{
  "num_hidden_layers": 12,
  "hidden_size": 192,
  "num_attention_heads": 6,
  "num_key_value_heads": 6,
  "head_dim": 32,
  "intermediate_size": 960,
  "vocab_size": 8192,
  "hidden_act": "gelu",
  "norm": "rmsnorm",
  "norm_place": "pre",
  "norm_eps": 1e-05,
  "positions": "rope",
  "rope_theta": 10000.0,
  "rope_fraction": 1.0,
  "qk_norm": false,
  "attn_scale": 0.177,
  "bias": "none",
  "tie_word_embeddings": false,
  "parallel_block": false,
  "init": "normal",
  "init_std_qkv": 0.0231,
  "init_std_o": 0.0231,
  "init_std_up": 0.0231,
  "init_std_down": 0.0,
  "optimizer": "muon_variant",
  "learning_rate": 0.0053,
  "lr_mult_o": 2.0,
  "lr_mult_up": 0.627,
  "beta1": 0.93,
  "lr_head": 0.00511,
  "max_grad_norm": 0.5,
  "warmup_steps": 200,
  "schedule": "wsd",
  "decay_fraction": 0.638,
  "decay_shape": "linear",
  "final_lr_fraction": 0.02,
  "batch_tokens": [32768, 65536, 98304],
  "max_seq_len": 2048,
  "doc_mask": true,
  "train_tokens": 377400000,
  "max_steps": 6347,
  "dataset": "wikipedia_en"
}
MLP neurons of a small language model. Each row is named by its layer, matrix (up: input weights) and neuron, and shows model dimensions 64-159. Each number is 50 + 15 x the weight over its row's rms, rounded and kept within 0 to 99.
Before each neuron's rows, "fires after" lists the tokens most often just before its 100 highest values on Wikipedia text that the model never trained on. A number after a token or word is its count.

fires after: "4" 15, "1" 13, "6" 10, "7" 7, "5" 7, "0" 7
L5.up505:53 50 78 38 47 53 52 66 27 64 53 35 54 32 42 50 68 71 49 39 57 37 40 23 37 34 41 99 95 51 49 60 51 64 49 42 36 46 79 46 39 55 46 38 89 83 45 60 49 46 43 42 43 29 57 29 55 45 32 52 54 61 45 49 60 63 62 81 47 54 39 59 48 53 50 49 02 36 51 35 40 65 31 59 49 42 43 60 29 76 42 46 24 40 54 68

fires after: " " 47, "–" 16, " (" 8, "9" 6, "-" 6, "P" 5
L2.up942:32 64 52 70 47 68 59 53 48 44 56 43 56 29 24 38 38 27 68 43 36 39 52 57 51 05 81 48 33 29 65 43 05 65 51 41 52 47 82 36 61 42 56 59 64 35 48 90 49 60 60 59 12 44 73 54 72 27 57 71 40 36 69 31 63 53 56 30 53 37 60 58 39 38 35 51 35 30 48 42 86 42 52 39 13 41 61 32 54 64 46 42 30 37 63 67

fires after: "." 26, "," 13, " \"" 6, "\n" 5, ":" 4, " (" 4
L9.up363:52 68 51 74 55 48 53 50 39 21 42 55 61 34 56 42 33 50 55 53 51 57 94 28 76 61 35 38 72 78 62 44 27 51 13 71 64 61 55 53 41 44 22 76 69 75 48 37 58 30 67 50 80 47 55 58 58 53 54 56 57 47 72 59 95 54 66 36 55 96 56 48 58 64 40 31 65 51 22 39 34 32 48 59 41 49 56 52 44 42 40 54 58 71 37 56

fires after: " " 33, "-" 11, " Mi" 8, " \"" 7, " mi" 5, " (" 4
L3.up535:28 51 36 30 70 47 54 38 52 72 62 76 67 72 62 62 58 57 60 55 59 57 50 35 46 56 68 53 69 37 39 30 61 37 43 64 71 60 56 53 49 58 65 27 85 39 67 27 57 86 41 53 76 54 45 76 51 56 66 53 47 22 45 49 29 77 45 51 44 51 22 60 52 39 49 47 59 34 40 53 73 51 43 79 47 59 59 58 42 50 55 56 29 21 50 40

fires after: " \"" 25, " (" 12, "==" 10, "\n" 9, " on" 4, "-" 4
L5.up198:43 64 61 68 42 68 59 24 43 47 59 16 75 26 50 32 35 47 35 29 48 42 58 54 49 51 48 49 49 44 61 26 66 53 17 56 35 53 27 42 45 45 58 19 61 61 55 35 38 45 51 75 57 45 37 68 60 32 44 38 65 41 72 76 55 47 74 28 38 63 31 59 79 42 62 57 60 14 42 69 55 40 57 32 69 31 83 49 12 45 43 50 60 48 57 59

fires after: " " 51, " (" 8, "s" 5
L3.up818:40 52 37 44 59 51 62 48 57 69 50 54 59 65 49 48 64 27 58 34 76 72 37 43 27 40 64 38 47 49 47 38 48 52 53 78 47 56 55 55 39 79 50 65 60 81 59 53 63 47 76 53 89 61 31 66 58 57 74 72 65 45 43 25 58 46 44 57 46 50 24 40 58 55 57 78 29 39 47 69 57 30 65 79 37 72 25 59 49 43 60 59 48 44 54 50

fires after: " " 40, "5" 8, "9" 8, "4" 6, "6" 5
L8.up683:43 44 50 56 50 43 31 49 48 53 33 32 62 20 28 46 78 49 46 58 44 30 42 36 61 35 47 78 49 51 53 65 71 55 29 60 42 76 36 33 50 35 58 58 49 51 45 75 76 25 38 37 63 53 36 65 74 63 50 67 73 49 66 48 67 33 69 58 39 31 60 62 48 63 64 50 50 33 38 31 56 55 43 20 45 67 57 76 42 62 44 39 46 60 64 61

fires after: " " 63, "-" 11, " \"" 6, " (" 5
L3.up311:40 58 62 34 78 41 36 58 51 55 84 79 54 56 70 41 66 54 70 64 55 51 55 49 20 40 74 44 53 49 58 33 55 40 50 42 71 79 70 51 73 48 65 44 54 43 58 29 17 61 51 45 50 49 50 69 64 43 64 47 39 38 51 23 34 30 40 51 71 57 84 74 33 14 68 81 68 54 59 28 92 42 40 50 59 62 39 35 31 65 57 57 44 71 49 37

fires after: "1" 25, "2" 20, "4" 12, "0" 7, "8" 7, "9" 6
L5.up555:61 57 64 67 50 70 48 79 48 35 48 17 56 48 68 36 61 51 73 53 56 44 51 55 53 55 57 80 70 44 42 48 39 83 56 42 55 29 40 15 38 51 31 61 58 60 80 50 20 45 38 68 58 60 28 11 60 51 57 63 81 57 80 47 49 57 61 14 37 41 60 51 66 44 51 52 37 42 41 35 24 60 45 43 56 64 81 25 50 63 41 45 38 25 46 48

fires after: " " 51, " a" 5, " \"" 4, " the" 4
L8.up877:33 35 46 56 63 61 21 34 36 52 54 65 38 56 58 45 56 58 73 38 90 36 34 46 34 51 62 17 58 21 33 38 64 54 56 54 50 41 64 59 45 63 39 21 33 79 66 51 46 27 48 44 86 38 24 65 49 37 51 37 37 34 53 32 39 46 46 57 71 54 24 93 55 38 67 74 49 36 50 54 58 47 65 75 45 48 31 43 39 43 55 53 73 56 22 67

fires after: " " 44, "-" 6, "cre" 4, " (" 4, " re" 4
L5.up14:25 50 68 67 39 41 61 81 66 55 68 39 31 20 70 41 34 66 51 34 49 46 50 51 62 34 42 53 47 23 42 45 54 57 51 44 36 44 18 46 46 64 51 46 41 67 50 72 35 51 26 78 49 73 56 30 50 27 39 54 49 27 57 52 22 38 57 48 47 62 26 56 62 79 57 58 36 48 42 19 52 43 55 41 63 61 52 58 45 50 48 25 77 46 39 07

fires after: " " 33, " C" 7, "P" 6, " the" 6, " P" 4
L2.up44:62 60 61 69 54 67 00 62 78 31 67 49 43 34 28 37 67 38 49 56 48 63 52 45 35 67 77 49 66 44 44 51 65 48 63 48 72 51 26 27 45 40 60 36 43 40 40 61 49 55 58 58 40 37 56 43 64 29 36 53 31 59 53 56 35 46 64 36 28 36 56 59 54 46 76 62 60 41 45 56 76 39 46 41 04 36 79 49 25 39 45 57 43 54 66 78

fires after: "–" 40, "1" 34, "2" 8
L8.up558:53 73 56 56 57 58 43 44 41 34 35 58 33 49 30 64 39 63 61 52 46 50 36 49 49 01 50 51 61 24 60 66 67 45 60 29 56 64 82 58 45 32 57 52 77 36 49 44 27 41 76 39 55 65 76 58 75 39 52 65 42 27 62 32 58 75 38 34 50 52 50 56 42 54 42 51 54 60 51 44 67 64 60 44 55 57 47 66 32 60 49 24 36 28 44 29